From a checkpoint of a small transformer trained on Wikipedia.
Size: 6 heads of 128 (3 for keys and values), vocabulary 16384, 129M parameters.
Architecture: no biases in attention or MLP, untied embeddings.
Training: a variant of Muon for these matrices, 1215M tokens, 4635 steps.
MLP neurons of a small language model. Each row is named by its layer, matrix (up: input weights) and neuron, and shows model dimensions 560-623. Each number is 200 + 40 x the weight over its row's rms, rounded and kept within 0 to 999.
A block is one neuron, or neurons of one layer that tend to fire together. After each block is what it responds to, as a language model described it from the Wikipedia text at the highest values.

L3.up821,154,222,171,137,155,200,233,236,163,143,157,254,196,166,240,156,297,159,141,223,159,264,162,173,182,216,160,207,208,193,221,184,254,214,134,288,202,160,189,200,155,218,162,247,206,174,256,154,197,251,258,203,208,130,139,178,190,235,173,166,182,210,200,272
L3.up1469,179,185,206,203,138,256,153,188,232,231,250,214,203,228,237,251,263,184,163,238,164,257,166,280,173,172,185,256,172,205,251,168,226,292,240,172,195,208,180,186,194,150,244,127,271,214,193,218,182,219,262,198,217,227,173,196,212,131,223,170,183,200,112,175
L3.up1508,102,208,114,190,156,154,188,230,192,206,172,188,206,221,199,212,203,197,122,154,187,196,275,185,263,255,164,188,224,195,173,180,184,226,271,140,290,132,229,190,203,165,134,133,204,218,246,215,223,239,206,132,188,220,231,208,225,150,257,234,165,242,197,128
L3.up2452,215,158,180,166,210,191,129,218,214,232,188,274,169,206,170,171,274,236,186,182,207,209,213,195,199,311,214,223,196,168,163,168,205,146,172,210,154,236,170,221,174,224,194,298,155,213,300,177,273,273,318,234,174,159,247,173,209,183,182,235,270,206,216,159
Description: En dash joining two numbers, mostly in season or year ranges like 2015–16 and 1977–1978, also scores like 100–97, in sports tables.

L2.up44,132,213,208,186,218,296,183,231,190,201,182,235,252,179,171,177,238,143,194,186,231,164,132,109,240,189,197,257,315,188,167,177,211,249,216,192,161,213,169,233,207,152,255,194,151,267,121,197,161,217,165,289,218,183,217,203,188,221,268,197,185,209,229,227
L2.up51,160,195,229,199,269,266,247,164,164,265,183,221,273,91,184,180,245,178,244,134,216,166,150,145,152,203,114,263,204,197,230,174,269,187,205,208,142,165,58,263,210,167,320,212,191,203,185,195,211,236,226,237,208,194,141,207,325,101,212,226,202,80,162,121
L2.up139,165,166,234,222,177,199,213,243,254,235,187,205,244,150,203,194,243,172,204,236,203,171,177,231,211,116,164,169,175,160,212,200,188,95,149,201,183,176,243,184,154,183,178,255,272,272,203,118,196,235,141,215,216,197,137,230,249,219,253,224,170,219,279,174
L2.up299,236,196,182,126,252,165,155,247,175,214,223,225,225,210,219,159,233,232,159,162,207,155,192,199,89,238,203,141,203,187,172,118,174,254,260,261,196,231,209,178,215,193,225,170,192,224,213,215,226,237,182,221,265,204,146,248,188,246,202,236,178,200,190,152
L2.up317,262,166,225,187,224,194,138,215,201,246,205,228,186,143,280,163,189,171,257,172,151,233,182,210,194,146,161,246,156,222,224,136,212,133,215,168,184,174,145,244,223,221,189,200,167,276,168,239,219,192,153,229,243,221,192,251,232,277,197,257,203,160,199,194
L2.up501,207,141,199,145,176,283,166,181,188,214,227,217,170,159,203,121,233,171,180,241,196,155,204,228,182,122,223,168,178,152,186,264,176,304,220,159,186,232,186,234,214,204,228,210,214,210,230,201,243,240,156,157,132,169,199,189,174,198,267,163,215,199,270,200
L2.up631,194,143,219,271,222,176,250,220,248,192,189,188,165,197,217,163,310,295,209,209,147,186,152,196,219,205,162,195,178,234,149,154,205,163,258,226,214,148,199,229,202,201,224,175,226,217,205,187,193,203,231,213,123,241,145,195,199,275,246,186,251,246,237,210
L2.up770,179,183,232,174,165,169,146,202,191,168,154,164,244,185,232,234,199,147,157,185,135,229,218,207,119,212,196,244,191,207,250,145,170,133,218,210,172,266,176,163,166,176,297,221,223,214,187,196,190,232,227,183,198,211,198,217,261,211,239,192,170,246,134,182
L2.up987,211,193,220,299,279,140,200,201,208,178,143,162,202,168,142,130,183,265,256,148,110,186,154,171,189,161,87,187,182,140,240,214,203,268,222,255,193,178,197,202,190,155,195,190,252,184,191,212,218,117,222,178,210,157,251,166,226,154,159,171,199,152,179,193
L2.up1330,261,166,213,210,240,180,136,229,208,241,182,207,161,248,157,206,208,232,193,247,230,237,185,208,147,190,122,196,158,180,161,279,162,194,249,154,222,156,149,215,154,176,169,211,164,254,143,172,245,187,250,259,242,211,153,223,224,152,156,252,200,161,276,167
L2.up1416,201,201,217,268,186,199,260,209,162,78,213,173,218,244,229,173,234,107,246,235,265,151,179,170,250,215,138,164,203,183,152,212,197,240,179,211,242,238,137,189,224,182,213,228,201,243,260,198,237,140,240,256,244,274,166,157,137,304,202,203,166,222,226,192
L2.up1664,164,141,227,185,141,189,219,271,265,241,196,241,187,142,184,114,235,214,201,128,148,178,173,249,153,275,247,155,255,177,209,82,195,222,206,123,163,144,151,220,226,223,238,227,206,156,226,178,223,200,264,254,193,220,203,227,209,144,226,169,144,166,252,233
L2.up2119,201,182,250,209,195,276,234,178,156,227,219,208,271,178,226,212,162,140,247,235,253,81,199,215,250,165,190,211,172,145,182,168,192,143,177,205,273,184,102,231,154,209,181,214,161,205,264,205,240,212,154,140,194,221,152,186,224,194,270,258,118,252,192,153
L2.up2692,115,167,172,210,243,221,165,207,203,213,181,212,169,209,200,181,166,209,159,154,165,215,142,228,201,222,218,159,196,141,210,167,235,206,250,267,196,281,181,178,220,275,238,219,189,269,177,218,195,188,216,271,165,206,176,176,173,145,147,161,211,193,216,296
L2.up2802,200,156,152,130,207,257,263,219,209,287,111,183,229,202,175,213,217,174,212,196,155,209,304,238,244,173,228,219,173,132,220,280,244,262,145,139,136,241,187,186,188,142,255,302,181,280,215,166,187,191,184,151,151,201,214,149,168,240,166,167,200,244,201,214
L2.up2892,106,181,200,157,258,189,207,212,179,211,236,233,258,161,291,175,172,211,208,257,186,207,91,167,138,177,246,203,223,209,214,171,212,237,151,219,170,228,172,227,207,197,208,219,247,226,180,184,167,225,129,210,123,182,177,175,218,246,156,199,197,190,182,196
Description: Relative position or degree modifiers before a noun, mainly upper and lower (the upper parts, lower Connecticut Valley), plus more, less, greater, and New/Old/Middle/North/South in names.

L3.up928,180,167,223,205,162,171,220,218,159,157,195,236,219,149,226,165,266,201,257,190,187,228,168,203,140,213,251,153,191,181,205,119,212,188,220,178,203,135,116,246,200,177,190,274,186,230,184,241,155,220,125,239,168,242,140,161,192,180,216,235,224,162,234,150
L3.up1140,169,207,231,225,187,215,299,243,220,157,209,185,162,146,195,177,333,181,187,144,201,179,231,165,193,229,166,204,139,207,194,129,216,202,185,170,203,161,212,242,146,186,250,254,129,133,196,185,203,207,208,187,231,220,136,153,240,272,215,163,222,185,224,210
L3.up1661,223,158,319,182,178,208,226,138,289,158,180,181,189,197,141,176,147,104,259,197,109,250,240,203,218,247,212,174,211,173,155,199,196,110,239,259,213,153,155,205,213,215,254,206,193,219,253,158,204,219,173,264,222,169,222,273,232,260,232,144,155,193,184,237
L3.up1735,204,246,201,189,226,245,184,247,229,134,200,203,230,232,182,244,224,238,226,240,161,205,195,231,206,123,139,237,171,203,232,240,159,141,235,276,175,156,204,208,231,248,192,175,146,191,202,201,218,178,247,239,154,198,246,167,144,167,205,235,191,241,201,175
Description: Fires on comparative or degree words such as more, less, only, smaller, usually before than or an adjective; occasionally digits and word fragments.

L3.up591,223,233,149,243,281,196,201,180,168,192,168,208,256,118,196,246,207,167,170,164,183,196,132,194,183,199,265,184,177,174,269,159,249,215,159,173,203,202,216,206,155,190,171,168,198,248,175,202,177,181,113,137,151,176,184,143,156,176,260,218,196,257,202,171
L3.up657,193,208,249,183,230,247,151,194,207,161,208,200,193,220,224,184,167,256,221,159,258,249,164,149,220,222,159,217,136,216,148,132,174,148,200,175,237,155,229,253,192,155,206,193,241,195,241,275,160,232,211,149,265,112,130,210,172,187,194,180,160,157,282,223
L3.up1600,177,197,181,219,229,198,185,220,256,152,176,237,177,233,232,177,239,243,200,210,229,61,244,242,213,172,229,201,160,140,183,166,288,253,134,170,228,208,180,271,202,219,247,211,235,230,235,129,214,137,191,181,165,217,180,182,223,161,150,227,118,282,259,187
L3.up2797,127,207,226,226,263,205,178,228,194,120,222,220,165,161,231,177,243,180,186,241,247,199,113,263,207,148,175,215,107,199,188,192,235,160,97,237,200,224,199,221,219,194,246,195,241,231,174,184,157,283,147,217,166,164,199,147,183,152,209,146,247,239,231,185
Description: Demonym, nationality and language adjectives or their final word pieces, as in American, German, Cypri-ot, Canton-ese, Som-ali; sometimes "compass".

L3.up629,165,116,265,137,246,206,230,239,275,177,145,225,220,224,226,170,148,166,102,235,202,198,178,151,161,273,151,213,181,164,260,209,210,246,140,236,270,231,148,260,281,198,251,231,197,230,207,217,218,163,205,142,189,194,163,150,198,213,233,213,243,184,212,209
L3.up1513,162,225,187,158,194,186,169,182,210,239,202,203,194,206,202,167,186,148,123,270,167,207,268,168,198,206,210,230,160,244,242,177,264,193,205,148,163,238,162,226,137,194,214,210,170,172,239,191,151,203,104,258,271,213,168,201,254,176,219,209,176,221,203,208
L3.up2129,111,117,210,314,147,271,311,164,230,168,162,235,127,192,237,173,245,267,258,219,108,179,180,159,224,227,197,163,249,244,231,187,244,279,196,160,231,202,195,221,122,106,244,226,193,193,269,125,216,160,197,259,219,173,240,166,227,139,223,229,124,196,265,185
L3.up2383,213,142,204,149,201,224,141,187,254,173,180,265,130,171,195,242,177,186,225,205,221,119,182,174,209,195,202,181,161,273,183,188,209,182,175,180,135,251,152,215,216,171,123,188,181,258,189,240,284,220,157,157,132,192,164,209,199,174,144,170,230,303,211,114
Description: Ordinal words and suffixes in rankings, sequences and centuries, such as second, first, tenth and the -th in 19th, often after "the" or a digit.

L8.up2740,169,170,233,244,184,212,155,217,146,234,193,174,309,177,210,215,205,200,219,246,163,203,224,215,254,176,161,157,270,168,254,254,242,231,170,294,161,204,175,175,176,229,158,247,254,148,235,259,186,151,173,171,144,196,140,160,195,190,246,193,231,216,197,222
Description: Words marking relative position or comparison among parts, such as upper, lower, posterior, east, Rear, other, similar, plus "and" joining paired parts (interior and exterior).

L2.up81,236,185,164,146,231,220,159,214,203,183,235,151,198,230,243,172,237,275,133,225,139,179,203,204,182,134,166,120,173,242,165,188,217,241,211,282,252,202,202,202,197,180,198,265,205,200,247,226,204,268,261,241,275,164,190,190,220,246,197,226,213,213,209,251
L2.up235,177,184,161,102,202,253,134,268,225,164,164,247,210,262,203,189,174,256,149,162,144,170,151,194,181,217,219,216,143,175,181,189,205,182,164,228,150,184,186,229,197,187,262,204,234,232,216,227,235,197,158,238,196,158,130,223,266,179,276,118,154,181,243,171
L2.up365,223,177,225,201,191,223,153,246,202,214,205,236,267,214,200,218,182,218,200,192,146,163,250,189,231,223,217,159,181,228,252,221,131,146,136,250,209,251,202,155,256,214,266,164,183,205,244,216,200,162,275,232,205,127,217,267,245,225,220,174,251,184,159,152
L2.up374,115,169,169,174,194,191,206,167,256,140,123,259,184,118,218,192,245,285,199,218,182,188,220,154,161,203,281,157,225,181,202,205,304,120,230,250,214,185,265,148,198,168,227,155,156,215,179,233,207,137,262,150,224,161,229,218,222,197,224,238,199,260,203,220
L2.up463,211,112,217,255,178,273,287,195,239,121,231,248,223,194,149,206,144,245,180,205,258,217,243,131,254,229,226,189,175,215,219,160,138,112,165,243,163,166,185,183,175,271,252,269,141,82,184,196,192,236,274,255,201,179,181,191,172,227,197,268,208,240,219,195
L2.up592,164,235,151,232,160,165,152,241,130,140,235,232,185,184,206,197,203,124,85,120,207,192,237,181,209,197,194,93,178,219,224,98,170,187,156,201,184,240,187,166,176,210,190,205,180,148,175,153,277,270,265,242,135,153,207,178,205,178,253,186,145,139,218,221
L2.up922,182,176,180,194,159,131,110,280,190,179,229,294,182,217,210,208,244,299,237,182,173,167,225,270,198,208,175,145,130,185,206,235,213,156,147,265,166,96,240,187,161,206,194,155,188,230,267,173,276,271,180,193,166,179,274,237,170,234,196,245,204,235,173,213
L2.up960,243,182,151,197,189,208,188,263,131,198,241,194,218,184,229,224,178,209,186,158,148,170,121,151,240,231,214,197,135,216,217,197,234,240,136,275,201,229,162,193,280,256,241,268,236,223,293,209,251,217,109,206,314,225,166,221,215,248,230,214,157,148,227,163
L2.up1146,154,173,259,197,172,231,182,211,197,112,229,167,197,254,189,186,271,276,237,196,58,207,213,246,200,212,215,244,117,250,219,128,228,217,193,152,197,176,210,216,174,242,204,154,197,194,193,171,230,182,216,308,186,192,139,240,244,191,303,167,195,227,197,246
L2.up1154,196,214,240,177,188,146,221,235,204,305,125,232,167,215,225,258,213,215,221,114,197,106,151,169,154,217,167,238,236,293,115,186,126,178,248,189,231,232,213,176,82,169,210,178,147,207,221,252,200,253,189,228,123,201,210,194,212,194,192,199,198,256,196,240
L2.up1319,149,161,190,132,159,244,186,188,192,171,194,226,198,201,215,242,194,162,195,225,148,186,158,231,218,238,238,244,260,175,216,195,209,213,185,165,148,207,187,147,166,225,189,195,229,140,182,263,175,212,179,237,128,169,234,263,234,169,168,200,232,254,269,188
L2.up1389,165,198,235,170,261,225,239,191,196,252,203,216,226,199,199,198,212,215,180,169,166,213,197,186,194,155,216,115,234,227,212,153,304,211,188,231,163,194,142,193,194,222,179,155,221,177,217,197,233,131,275,335,197,169,205,207,204,186,198,180,150,241,161,224
L2.up1402,243,173,184,153,225,274,166,126,172,216,180,294,280,195,185,272,213,207,115,157,164,239,193,122,184,270,158,218,201,230,223,197,188,195,215,211,166,212,196,238,175,183,219,173,185,217,147,150,235,153,204,200,207,155,268,165,214,262,180,173,174,163,187,206
L2.up1796,172,207,159,135,127,256,217,233,185,128,182,193,165,271,192,207,309,146,194,197,202,249,153,199,195,214,119,177,168,203,259,231,125,209,201,216,129,219,235,143,206,188,237,163,256,194,172,177,159,194,190,251,283,208,252,235,179,184,197,263,237,202,183,214
L2.up1875,198,174,155,243,293,243,249,190,214,218,205,251,166,168,277,166,162,183,122,151,191,232,223,153,218,236,277,184,196,256,143,170,193,225,222,171,172,212,190,195,129,233,236,235,139,168,261,181,267,248,157,276,170,151,256,156,219,110,165,210,114,258,221,216
L2.up3003,185,214,243,183,161,217,203,227,199,210,184,227,231,241,121,155,257,230,263,216,194,245,240,168,171,165,215,153,210,207,179,209,149,195,217,202,205,160,211,179,225,210,154,258,236,201,209,193,181,76,174,204,142,197,160,187,246,206,233,274,176,183,209,259
Description: Ordinal suffixes after digits (th, nd, rd in 6th, 2nd, 11th) and ordinal words like second, First, third, in rankings, tables and dates.

L2.up773,142,221,218,241,194,201,251,167,176,217,201,220,126,266,204,209,178,194,155,179,201,263,230,160,122,188,201,211,140,165,169,139,178,205,187,173,213,209,225,207,247,159,207,178,199,150,187,194,217,176,216,299,176,206,283,208,211,234,214,202,173,133,209,221
L2.up1157,186,146,206,137,219,169,184,250,209,228,211,227,102,228,212,199,187,168,222,193,231,259,185,199,165,150,146,207,190,190,286,227,223,221,168,196,226,129,213,229,211,188,224,153,160,220,213,223,179,180,171,272,240,205,242,228,223,162,239,130,207,187,220,172
L2.up1241,183,262,247,206,250,205,168,186,222,195,272,209,242,116,157,163,191,174,241,160,161,180,243,177,159,214,170,245,115,201,183,294,203,160,210,174,140,175,158,191,217,206,277,225,232,204,248,171,174,175,229,184,220,259,262,177,184,278,240,185,204,209,204,200
L2.up1338,205,223,224,160,169,141,266,199,152,138,221,156,120,264,201,140,212,132,232,219,246,218,224,235,266,193,241,228,172,198,169,256,244,196,168,266,269,171,206,104,188,224,220,229,192,144,172,163,194,178,225,216,196,138,201,255,209,203,200,206,182,255,199,192
L2.up1354,195,182,239,171,250,189,142,214,220,192,241,156,157,239,164,264,201,210,215,167,100,299,206,209,255,268,202,229,250,269,199,215,174,247,268,120,203,201,122,216,167,143,234,220,195,173,207,183,242,183,220,209,195,177,238,159,182,160,203,203,166,181,138,203
L2.up1442,168,153,203,196,226,135,217,120,178,111,170,259,238,220,237,257,215,304,196,195,201,171,91,179,139,208,247,211,238,230,204,182,214,219,156,199,182,170,233,149,167,185,219,148,155,209,233,196,161,142,225,181,206,153,169,157,167,230,209,239,214,249,183,214
L2.up1503,201,194,208,110,202,167,181,276,127,197,190,231,161,140,199,203,207,187,197,252,206,202,237,225,219,230,222,225,187,163,209,210,233,237,223,206,193,215,268,96,139,209,170,105,307,203,165,211,208,219,216,130,173,148,202,164,115,179,207,157,221,212,277,143
L2.up1550,204,94,177,171,264,195,241,224,172,148,158,197,263,191,217,219,194,213,156,207,206,257,130,204,148,197,186,225,203,145,222,269,227,178,224,251,186,187,217,182,229,161,182,250,116,198,206,166,236,179,241,220,188,232,183,200,194,110,195,175,214,210,230,214
L2.up1994,198,213,216,145,247,168,239,217,146,197,211,222,237,176,161,194,226,214,202,208,189,232,271,188,162,228,210,244,218,230,206,204,284,236,194,147,116,196,214,181,244,233,181,174,215,197,170,183,143,174,202,186,228,180,148,203,141,150,199,157,216,233,150,259
L2.up2345,217,249,241,194,191,211,225,273,126,256,213,159,217,245,220,181,170,227,194,146,185,209,256,204,142,275,102,222,119,203,206,211,205,286,151,178,186,192,233,150,234,132,216,247,175,259,158,218,270,201,230,225,197,200,210,233,155,154,192,133,160,203,202,203
L2.up2477,177,125,233,118,203,149,169,202,183,184,240,198,243,213,167,140,204,201,253,195,194,195,227,233,237,256,172,149,170,137,186,128,210,203,187,172,175,215,220,118,270,212,188,168,213,180,179,134,165,215,202,223,157,213,231,206,161,225,196,202,225,136,244,201
L2.up2484,204,219,227,201,169,159,208,173,194,213,209,182,240,227,199,285,173,249,137,195,172,176,276,255,167,163,155,224,187,208,214,253,189,266,187,243,222,208,182,178,213,268,222,130,224,260,181,264,161,240,155,258,190,252,167,240,127,176,240,184,182,241,113,223
L2.up2500,163,255,204,244,240,168,180,137,155,189,303,219,193,212,181,252,187,214,191,196,235,239,233,192,147,206,175,211,266,200,200,137,215,261,224,173,124,208,232,189,224,168,183,173,167,238,189,173,203,151,253,207,227,194,246,166,179,139,213,177,215,255,180,211
L2.up2627,232,183,243,193,226,189,156,155,220,260,213,241,206,178,246,89,209,229,206,241,256,142,221,266,188,205,188,252,224,269,189,177,213,229,215,246,161,115,215,166,192,195,355,194,112,155,223,245,163,176,224,245,217,166,236,218,212,240,145,212,216,190,227,257
L2.up2756,241,188,169,132,217,142,223,251,216,170,277,132,159,192,163,203,141,196,229,182,183,195,137,229,113,199,148,264,190,199,200,217,188,150,246,201,216,209,207,176,194,238,210,245,201,233,197,141,201,178,209,192,273,140,161,204,194,224,267,162,203,242,140,204
L2.up2784,195,219,188,170,230,194,199,180,196,203,175,183,206,151,179,182,178,185,202,165,234,194,186,161,207,211,140,185,294,170,160,211,209,171,281,158,239,205,178,199,169,242,216,200,195,160,171,142,171,233,223,231,215,239,168,205,167,256,216,164,205,200,163,166
Description: En dash between years in season or date ranges, mostly sports tables and stats (2020–21, 2015–16, 1747–1822); weaker on word-middle pieces of proper names (Cop-ern-icus, Per-ug-ia).

L8.up1900,180,212,214,126,242,219,213,161,128,185,204,165,210,141,179,150,279,247,189,218,294,224,216,130,182,308,227,193,212,134,162,219,242,175,131,220,189,216,195,234,207,225,146,196,173,149,161,152,184,153,225,127,144,146,167,199,186,253,174,254,157,200,242,282
Description: Dashes, to, as and similar linkers right after a year or time phrase, marking ranges or continuations, as in 1991–2020, from February to May, in 2013 to.

L2.up61,219,229,163,155,181,204,204,189,238,245,221,248,196,223,254,151,166,169,178,254,236,206,174,205,220,194,230,169,235,235,221,156,165,136,265,234,216,176,182,246,204,252,215,197,200,226,209,284,162,274,232,174,200,258,183,200,159,171,219,187,237,138,153,191
L2.up311,181,155,241,160,149,207,107,144,184,175,190,194,197,180,228,178,223,191,215,251,151,186,202,200,258,223,216,156,164,233,148,208,274,227,288,190,232,228,229,174,222,229,225,187,155,207,223,181,210,225,164,196,227,169,213,211,181,123,251,128,216,156,203,221
L2.up327,188,211,188,201,295,220,263,197,168,200,170,258,263,171,173,172,271,165,186,192,220,244,194,199,176,175,204,189,205,172,179,194,175,164,111,224,193,189,133,183,182,177,107,195,248,150,139,236,152,246,193,167,200,140,244,217,239,159,224,211,206,201,201,124
L2.up371,193,159,200,154,167,171,174,194,131,171,175,200,258,141,178,179,208,308,207,139,169,190,168,193,168,169,227,187,209,183,146,185,190,223,206,247,209,261,154,210,180,130,228,153,155,182,235,261,164,169,142,192,197,188,147,193,216,169,158,162,207,250,157,176
L2.up495,187,172,232,216,206,248,253,118,160,257,140,161,162,153,245,168,278,220,173,251,166,207,233,263,224,196,204,180,201,178,231,192,196,225,193,194,182,170,220,240,162,206,172,218,209,102,176,178,235,197,189,197,227,156,185,170,261,216,245,170,216,171,178,170
L2.up825,156,196,184,77,182,238,280,155,228,242,204,156,220,252,183,230,356,242,238,182,214,238,219,218,143,224,148,287,222,237,224,232,174,204,116,171,220,181,155,96,214,172,86,214,102,198,186,242,205,250,214,198,155,176,241,229,191,176,225,207,159,240,234,296
L2.up1642,155,243,155,142,264,169,223,120,229,242,235,315,216,280,230,237,138,221,182,237,137,201,215,174,258,196,187,161,178,236,225,145,253,267,193,184,172,166,217,178,212,261,144,155,178,221,211,139,201,155,239,193,118,116,181,186,254,188,249,192,147,170,232,193
L2.up1706,173,236,129,150,241,176,250,180,215,269,133,173,203,176,181,163,301,259,201,236,145,147,254,199,219,246,215,214,137,257,152,205,173,158,106,123,222,215,177,198,211,186,241,272,163,232,189,208,179,164,163,188,114,204,226,243,146,169,172,240,152,226,210,180
L2.up1971,224,185,134,187,179,256,237,229,175,187,222,237,126,164,242,170,172,218,279,134,145,225,120,183,307,153,160,193,167,117,226,120,270,168,202,217,208,187,218,216,201,159,211,197,251,172,146,159,152,214,232,145,191,167,228,201,222,172,177,201,213,304,286,169
L2.up2037,215,272,202,158,224,238,253,215,218,277,157,174,137,245,135,151,225,241,269,163,214,264,175,224,133,180,174,198,207,142,236,180,263,128,145,215,158,286,268,189,209,232,199,258,177,207,165,127,153,194,204,86,211,136,234,194,232,153,186,163,160,258,239,148
L2.up2429,266,198,231,102,170,127,152,163,258,162,140,177,168,139,219,249,260,217,270,239,201,186,116,158,147,177,175,182,201,217,169,159,295,189,180,262,208,266,213,133,237,242,211,193,226,183,159,210,177,137,159,188,233,243,218,188,254,244,189,199,113,211,226,157
L2.up2652,198,229,186,172,238,215,166,212,190,139,167,199,220,177,263,235,211,184,255,197,217,187,188,225,255,220,270,269,291,176,149,234,167,227,206,195,204,183,274,252,205,197,227,202,199,216,195,225,213,200,229,186,114,178,188,175,164,178,244,112,234,183,168,164
L2.up2674,183,245,288,214,191,177,155,108,187,216,218,257,204,237,183,224,216,233,208,214,279,223,152,211,131,184,198,189,139,152,248,232,165,222,186,294,218,251,178,188,169,203,221,185,232,229,257,182,238,230,180,286,202,190,136,268,171,210,269,188,167,214,177,179
L2.up2775,166,175,135,112,193,141,181,244,249,147,221,212,238,232,171,149,143,288,136,136,221,188,223,141,195,190,191,163,207,201,233,162,152,214,170,144,213,240,187,138,214,132,211,208,183,208,190,233,158,242,155,152,191,221,96,141,261,227,332,221,175,153,163,200
L2.up2978,217,233,134,213,187,143,222,233,199,286,204,194,156,166,173,223,222,188,204,165,138,246,186,206,165,192,190,237,107,213,145,121,223,173,191,201,210,210,204,148,149,208,172,174,248,167,216,200,179,240,210,197,213,194,235,196,221,189,173,238,199,158,279,175
L2.up3038,148,221,167,245,228,202,196,212,217,172,181,180,214,179,198,199,201,237,180,269,172,232,241,227,262,214,174,149,172,191,218,201,172,198,255,103,189,225,183,177,132,192,205,221,184,228,187,214,230,231,239,175,221,112,134,191,218,182,184,227,158,93,163,186
Description: Country names, nationality adjectives and compass words opening a larger proper name, e.g. the final period of U.S., States in United States, American, Russian, South.

L8.up2832,179,160,164,204,174,257,191,203,160,170,285,200,250,195,229,186,258,169,222,211,114,165,158,288,227,242,192,201,208,280,224,229,240,201,182,164,203,186,171,190,185,184,224,244,164,235,159,183,248,217,254,124,226,198,260,236,232,216,168,169,158,171,265,116
Description: Word-final pieces completing short entries in sports result tables, such as ordinal suffixes (7th, 3rd), time units (2h), and Discus.